config = dict(
    num_hidden_layers=15,
    hidden_size=160,
    num_attention_heads=2,
    num_key_value_heads=1,
    head_dim=64,
    intermediate_size=320,
    vocab_size=8192,
    hidden_act='swiglu',
    norm='rmsnorm',
    norm_place='pre',
    norm_eps=1e-06,
    positions='rope',
    rope_theta=31900.0,
    rope_fraction=1.0,
    qk_norm=True,
    attn_scale=0.125,
    bias='all',
    tie_word_embeddings=False,
    parallel_block=False,
    init='normal',
    init_std_qkv=0.0362,
    init_std_o=0.0,
    init_std_up=0.0362,
    init_std_down=0.0,
    optimizer='adamw',
    learning_rate=0.00237,
    beta1=0.9,
    beta2=0.99,
    weight_decay=0.034,
    lr_head=0.00531,
    warmup_steps=269,
    schedule='wsd',
    decay_fraction=1.0,
    decay_shape='pow',
    final_lr_fraction=0.1,
    batch_tokens=16384,
    max_seq_len=512,
    doc_mask=False,
    train_tokens=188500000,
    max_steps=11506,
    dataset='wikipedia_en',
)
MLP neurons of a small language model. Each row is named by its layer, matrix (gate and up: input weights; down: output weights) and neuron, and shows model dimensions 0-159. Each number is 500 + 40 x the weight over its row's rms, rounded and kept within 0 to 999. Numbers have three digits each. A neuron's up and down rows have the sign that makes its largest values positive.
After each neuron's rows, "raises" lists the tokens whose logits its output raises most directly, leaving later layers aside; "fires on" lists the tokens most often at its 100 highest values on Wikipedia text that the model never trained on.

L12.gate230:477474518549514491582521520499560546443532503485475513433557419528428534504549506453444553496457476516449491461519552567509543508480450430539507487422457491536468554511516453536605461461461486501501466489460457461492521482477476439542532523464517495528437461491498450512482498491498486416569504537465559477435428532516519559448537440504435509433451498469498516537486547442427479479546497477514451534515510513531490452505476493491456473426529565504511541530550480528421544573467434
L12.up230:451489556472559514558530516503523495493505477538443439496510506418468428493511471445598485544431506500490512456537533506522511542550537462525482562485494518534448513508568505493478468462477458511492543481536530532397558504531436513524494459461559436506421515428531500481495502514593429454469487535548530475513511532561548478473442521542547481522462466509508484428501540409434614494487449557536473548453471499459507459525500472451505429494538486480513549537483516570544511515545479
L12.down230:506515460446467510483463544510469477535520552540514496497543533447548435460453457565495425495503550498495531513513449462480486493520555517505444549482453507491516356470498546456459444476500477471545511490533500482433483500579525525501453485489509434482465492463498541485529532459508412673537528482517481528583517441552520517523471464492479438453482455493500462465474510591491573536545476531463535454423525480445464518493536492478566454528486451478488504527441516505544459491500504
raises: " ", "s", ":", "-", " ("
fires on: "s", "9", " part", " There", "min", "5"

L8.gate194:501453549553493451560516479546538477539559545515392488487430449562420502523579464473529519470467479472482442488560568545532495475576483435561513499516459422534490511550530524526544454471499456565413541462529519458468535508454491460550552438456464476410481492482540499422522495467418522479533414524510538528475472459578514500474566500447497520505476505431516518510534526463507500545526522519563446528443463460522472445540480513533468462501491529539467507483493530472480531511503471
L8.up194:563510439524479509518479523548453483551504549502491488493442548500523516459558436510491487479516485470506487479545518444508466481515505530552446498540552460512538424497571468472490492549505487487511528501549542454466493494482543482515472458457436463460533488468529574525532505500511578581451544459451468558525493389495493465465560514543517553550525551529482507477550421544592416535468560543535500475485528463494394530452476520580516540564521471430520456484461516404527501470543533
L8.down194:530496492553549560495419523501492519543495516519482479488482554511560471516491470461497484544539402515506472465519483520484476418503496530500466483460531530463454357544491515489450510551520532500531537537513544477565440459523475554489473475510476445572487467507481641527478481511538531638453527544447497509462494541481511490536461478482473514541503529529498554501560442599508465491523483518464472457487547518460470483469543537523515533551369485543475533515504490515475448483511458
raises: " ", "s", "-", ".", ","
fires on: "ing", " by", "7", "2", "6"

L12.gate78:506517521464528472527632436573521438532482498430543532462538496499535498540546447464442507473454526475466460462528494548502475486478475478499495535500473532554424517579513517520499444469420499505441482580456450509462540509455461524500509460510537552500496515487541553531450519501511462524495485546534506508483508516488525533428496538450511518478460523529536460534530530528467498443546480505523484572568483565517458330472545573486476519436502584531519462509475537518432471525530551
L12.up78:539475490453493458467547508523515496498476533449553485512481524422584509458477444473455507534524523544471506504435456537492456530434497480477499566603538556509473490456510515503465469555528509490518496499453552477470486536507522456488475572541515477512512531492439586521489552511489480579525526495552460476424488426475498472573510468512507537532506499547500473501607498566502581501464575499472549534504488472578528336511520467530502494479466518447544471472436531563541508454529508
L12.down78:465461500505486483470450515452464498474497487538479464522489499502480501451504540463539496520472494441551549586506461444526523507534531516496514394516465474451523497463532478428496560503544507566533488450534571498545459491518535549525506521444503434460529530471487436431536412516492540371534521478469463493674454481490519458491524520521563458530479458471445538498451490476535491546526501493529519430532550466470561588521481509457524488537516469495474517493517465466578451488465459
raises: "9", "6", "7", "0", "1"
fires on: "e", "On", " On", "\n", "ne", ";"

L4.gate219:514539526429450442509475453509542508519533520450455481568489517475457517461451510464459489437452444581464515467485460582551484527464554478541500476469504538474497463443600501483478531529373480536589477542530468564541479485465541484489566507461523509513488518486450464425457512482480495508516449488482543486479528509485535533517526438504550573457487459557581490466541538533442510525496456501472430535535461565407577492459473457516466505533462510510504513517541479537528501497408455
L4.up219:431528588550576472470447578521522511510549469488521503447531446437497475478484542518425532516508476476434561543545504600488460542496491443504550459488450485471502429492445469525494516470478481511465481458440489526542479531504556493430504446540443461512469453506463578503538500523567520533480477476528479510548502482483521457545499582454503519500423524515503496537526509568568488452463508443480572523521505514557477505504459518551480517440437552503520479598463484446431538437431487
L4.down219:461526585501479512532495560538501514509579495537491443476557457459504429493453446554467522506468422486549514602495483531510443531463554477555557463499421433471462488488459583460496449521473539522549506510501534435508460456486506493433523470595506526475513466484481545482552487501499488490578462458494589448570516513553517507554511564461456546506510585565471489551485529523483519488503571489471528530588523550472486469502459469529505527428482468532484426550496532515516498488451510
raises: "tory", "ary", "ard", "et", "lar"
fires on: "me", " front", "pe", " Me", " Wall"

L11.gate46:431464471514549507484528535548494488503490519464529517575529483524458464417554485537511538484511529418417475523496594535548571516483464495505471463359508484515472566514510532557557428486531485511472483443497473511517512551457509559527582502468506501516481503512445499508471404518499508483522515516454515503444471543506495524421487407407441511472400504471544459544556488461516440530534476517534464511490465576485496465488478426522515534486520512440468477469493469495516584510474481
L11.up46:500476496448536554559549519584546459475455513504486501583504482522498393454537482519534503536484534529462479446476488594504513539495548565584514478393437548501489505469523483526546441509482494471464513483478488490530534429499544462498549540518483443522444507464535536527572500545510458539514489553515506521462500519495504468516595475512451502552449432445500507418564534485490540546459460526522515476550489553495523468427479446531505506463461448444420574503452502543555499566503530
L11.down46:484531509457531471538507471406540532606471526461548493501488473476621505542490437519485526538562507435503525499532603562497480518483486567522537523450518571425514513491480534549498444491458491535472474438407592522510536483483547572590508534533523505526533478545549551505483519499560544521498518547451527481576540488491521547488561544519539509520487517516514535484463510442503493527456465458530580478528494535412434526535521490495563536481462515492464504543459547514506477543535517
raises: "|", "-", "\n", "al", "up"
fires on: "\n", " ="

L4.gate57:524508531548561425509502464505584469521502478472497545489469458457471495529481526523483528478464539483511483446482471574535526599544396437451483482519529498481549533491455478489502464508442484518516555505511456501467452509465470500523514447510484506503425493476532422405489421538499481460497388579520592517396430532570477502515482517475509492499444498520545461458510497474497586500540401503493522521458513502503481509570487517575480487490501498471558523448477536587541498529507470
L4.up57:483514543491544444478464448423476514521471463532559496430479542413462491473528439537551450585500569481505554486482510509518533479511490487475427538541556525487580368498459509469455507567492525480502552512527434522522452518485465512472516457597554433453523494501491529455603453547471489565430453541490513495474492505517463462543456521508545568482495484553486505493517514506514519509456483547543490490469558572476564573493469562487495526543483466437474496419499494507538525481482497
L4.down57:457515528485444531485420526471470509466497482561507516491477475526533490491490474526526482512546521511489476523453531492488477452456512552499551557511479550473594423519532531504516537541480527468536522496542575491520507481560458535453532501561572506524495451504424530530540586493423499565470559506550435509416551448444476499486523545533409552526546481513491568526588496545491441476487528501454497468411559532451516508460491509398474528537466425466509488558411483528498487452524515
raises: " ", "-", "'", ",", " and"
fires on: " state", " city", " US", " population", " life", " nation"

L6.gate64:492471572510569375546469461588536533479473458507437555509502510500491503513541515507503591515559511462529483449479578548509494531508423427500519456492531487538524520490476493514514477444434428486482511454504477485570504518477517374525475453470518512457433546459527483471498506529508507499492425513538528484460460535496493526517492415432473480511441541564570513559507556435514491494526472401496518480503516481517531542567503506491495465513554519530563534438546489439465438470504532
L6.up64:536461498480481403472453504513485501495450481522431453523453505498471542425501381521451555489513557572535474519469543517483497560513559494525472504509566554486486422489548495509518492528456455452524465481487524565534504526520526502456448516506503443515449515455427530527453557519535455547462473465445452435489497406535501471519489474449483495520500523518545560515549549462581517456492544435467521402453563485454424566510559520492432511504496449497485509505457528498522538476579529
L6.down64:472496529531457544520435519504490509460453514430447514510481482482620496397536435496508586474514407522547434485457609531453536482485531431394481537528498502467560465501500532455436509484485462500506480470529545506597518445500502505513487464490468452556531528460502464540482529478491539619466499537532483466543522503507585502503503506484458532497483489595537545461561524486542504497496523427465546472489504466477430495475533444495516464456489494557456455516523480536498490503523476
raises: "-", "ly", "ed", "enti", "ised"
fires on: " first", " final", " last", " next", " formal"

L4.gate289:504540515543460520544540483498542496510520551508481479511488446550531519518486623494491495481499383508484538478498482532542483511494508410503508490495483508496533644521502533557643504459483468478479517552461455475501530500501480418530508513462540547509483498477513436488497505483539500445491458515480485526438504467529587583529510456518394468460421482497484468523456516541486560496519471515413521503562508486556488560504376462483446484528484520482530559499495508552486492510506504
L4.up289:503505479555499537461470493531476546474449527535482445523489548462630508483499515529491418509508439479522493446459486455550437473508437522491502512527514494452581495525496559487504511530509521494540517557500480475532467513492515536491509474525500529535491489505502562577499538530514505570441574456460491489478547422484531523495510473518387532509498527545515451517483404648485477510512529512427529517522539479514486584450419489467486532544525458435537487503490539437536462423579528
L4.down289:485459506447522517443518502475403473525500437533547514558518530393412476486498484494496539487507648512548492544450461509508485461465559541514476536493559474529502440519478529467445519550516500484550509460523591501492483511495510572470478484539438447465508503527479506553491522495485496584492520498538476486516483547499443433521481563443588509542534513519509513490595476445531427481482501462595482459402508528470499466494557540501506553501485432538461492477478489447523448518516496
raises: " ", "\n", " the", " in", " a"
fires on: "que", " kg", " Candidate", " points", " Games", "final"

L6.gate156:497478489520526477518614510495576479527504412445441519469503511456501512515508470545526500489486578489514511435534541471498448555549503554475469560469522469494472520525475516539489523524417484490528534446506536402431493528420507493528585482550468453509515470472558443530462546521458473572498422543466510490414524510491564537500464520489406516519531543534515509553479536523475539501450486478569476474584456536532508357506501509500484495523532527533570494460515507514436476519491507
L6.up156:481572482378485491567477553509501439489448510459474455465489447469502436452538463494529523500522529485488457527484508504495451479478492503546500498510532502599505507541508533479501546490570592484481431546526493522400520502491470579500487489455497458492460491549424506545535493464504515570527504504503517460469475495516557480467430485476507502472513487484551579514559470540470482548480400492556422519537410540516503435477565542506632512448499522497502440498452496534492476563523507
L6.down156:464527553551521485549534472454398534548448567491542491548480505482485456518543537471555490499531503443502509520455461488423573516462521530516506402511504456466525413441403494481510491504544515507508449509469545533466516459512527560452492458514463477477574442521527574479542462489447515415541531503522529465586504543514458502439514512478546520558532518473450573472513431468520452509509528563498452429538500487491516615525497444528536504480453509548500481502536509530522429457475506
raises: "3", "7", "0", "2", "1"
fires on: "==", " ==", " ==="

L7.gate214:493465516526536502521515506492491457475514488500534612512515425509507498548496508485564482465481511492487474489546541502508487576550503470534539451512466439498451549569557531498501474489499432532567457471504527459478434524485496444493467516451525549439496516444460465457429514505408418492507439477521478456492471461519525511562536472520402467456493393477524501573405537476492591466489492469502485517451445437480517469553479513452457490469550557549543450480528495480513537599515448
L7.up214:490530493433475507456570555477473468470429467474575516483521476524486452509454448496525578499482594458552524503459546544477488470471577563532512572460426489448527463530542517487458495515532476546506504486500523481453524525508531520462468433510485544428530500453504544525560596503547485557491497609489529479556489466475460544529489436477519510469532491558522511490454536431453525549413502543443539538459539501392505448485533576532521448412483515472527487522523507507490487506525481
L7.down214:498506476475508532466457534483447495508465570511514553471458560487507497475479413482547517503509524482551484555476637513437487502485528478499465503492542530490511544463535496442408513494506522472529506528507547540501550535541491463493486509475511490494444526492486503559492558536505457542441506523455526484723532432455504510485489498476458474486512464480525486500439528440478539540466473528454497485471517444468540523502650516521491517494512563475446486510457477573482489519475514
raises: "-", "===", "\n", "==", "t"
fires on: "\n"

L10.gate87:510432571541484472553473427528543519536552509515543569507540481521458543574504545482453489524491489481494463506592552512548541516531487477523530462526503497504449564561500510521541475453474441603487439544541489480469487469426513473563483533443550509498500532444549471464463472490435510455567421492549539498507465523496537557512456418525447543513514509471517436537490515468506539437526477443480484558603532488503491528556472483441466535463513535501529534431571478447516525506447436
L10.up87:526432524504560522525449476490484559474509505524528544537525490478428541465502482523507444508528502478493565511494523430538504444540484434501511472542532477505461436538506528473478532525544528521607552529577534483559470516480483468541476561450474467505522538469530524467444399436424463424552443523569509504572504536564435469543461517600564522537486501545472483480482497476502510476519543470521536507499518487475518608510550507534561528512502432545501445447505470435554472494540446
L10.down87:564492473533583523482472550451444500436510514512442509533491449461496530497496505498528483482557479478554530542502455511507468408532478505546536551516554499487539465460461458468471537559515546406480517529541558527544472492461516565447506519479552479511516502502521507466560444462504563558459565496514482541430514477567490387531523546523540495560524598559509482513576469495576490559535501559546506498449583509511487475459547518550556522473513447544468496582486516493545455448494490
raises: " ", " and", ".", "1", ","
fires on: " ", "-"

L6.gate35:502465497504448503529516524494554450473506470458471523481505420616512488453491491477481480506479457514463506527535535493533501456519485505540536487487484540437408532501461471548656451446444494572477539548502479496472571566522512468520513495488493505463454489479531472486471533472495492475581477442537484497368509464495515602507423473469425522479520479467558495477544531520480565476570465489530414515548459518557500393485473443480516478525505500543506502516476456532509509532480506
L6.up35:507429437512510519491518516482523472466513504496518454436451468532541450418482373535490463488507466474532503532547580521541484543528567564538571521488532538445446447493429490531513537504534515537478532495521533459486535520507489486518519469519499475483480500476515514544464532466452525575518545463485474539372560445459505534526538473527417533571591471516595510439569510592523521449574485435505515481478498521512506456506461443490527451487453480476459493517463522459515500491551489
L6.down35:498533488507575507436438472473492524489445503559547519430469548420492507505493521542524560468492553474533557493494417541485494607453491584520468527532488515495564445532504582525405512513576477528515485518514517483556447499464530575466509496537495514553512536524487537537489527526466508486478510499507511523617482547537586524513576539512575488572492521536468523505587486390553461452426462527557587488509562508505469485479484497524498474504513485490502491513497462468503479514529513
raises: "-", " ", "\n", "'", ","
fires on: " =", "th", "s", "e"

L4.gate154:476447545460491463580501491423487471494506550527531537492424499469499576503493491483487476443463432500499563530576468532423516465541448531554493430439563527475430496563549447573558568466497463447490465546481503561520487544486453463494532459521514449534514461570504475431445565523552447471522487505540489514549460540559455536534513463479439531459470531521462487504452514472544519512494551507488536499484573461568576459502479508531457528453527498544528569517493455547474435522530486
L4.up154:546452499479520531516477470432496523519437563550562526453448482468490559505488521492500482467511495495503553532538427512496465489506436534542486437481530516485449506528556453587498589479489508446559488527529517561593459550519436515478540480523487430538510482567492469434460563511534478499486482538573471513566460504501483548526503465469469557501484460479433473498514425477521485494491559486469487509452529461562550464553488562482419574430550445546506554504529453587478437495500444
L4.down154:470482519466492458469482473507435475572459526546495499540369518439630492480519450493463489451510489496490533534529447457490483462507460556477512447519529544514398451496503486623555539471512498473533432551514537518552442511507520498467513471528513449573537479548479501485488462476547455574507547537515469453655537509490492520548473459476405481486512464571482552509456481470517494525525525495467519522507507485520481408517498502546529515478473452494506514483540495491467504516484549
raises: "ic", "ing", "out", "ed", "ence"
fires on: " P", " M", " K", " D", " T"

L11.gate39:570564537521422508468595552579490473513555486500577543459505451487511510493468503537538458501514513452546405428516459482462546493554491423543518506520509489542473557507519500530546505572469489537504600484484429516485521503513504520499508541491469513535446515444583532535498472494536476460470454439490505377434422489527463511507474505459493510511458431408510471476494451427514571515528467542436538496501484522508515474463544476528464540457483468486535500543572536474507456495543492
L11.up39:542499488503521456496480473497507472531469458538504519459433523479503466481505502473549494468540576543534467538587493474508577513543532452479454435473508518542409558548570574459503448482502490517477564573538462481487512538476531499509550430563427455511494577497499512534549470468478458526451457525478471516480600474445473504527456472505438563501611464460552476497478446463540534572547475540510564495490483476511472482488477476493485573497472471447521475536578549458470453577456523
L11.down39:461462504497457557520423507518507535492517529517492533484499535481519456548616522442479483539532482461538565553465459503464590491478473460481483476527546547568560417520471449552454536449459430526550501446474467497527450571536495508421499526485558538554545501495467537439530524500472495547482500500541480491526563484504514522534474429542509540453480584460502550569481472526420482559442536552484488452454502543463518536513497521462535463532607521520496447573465460545477466484513504
raises: "'", "’", " size", "ial", "non"
fires on: " People", " Men", "ologist", "'", " /", " Women"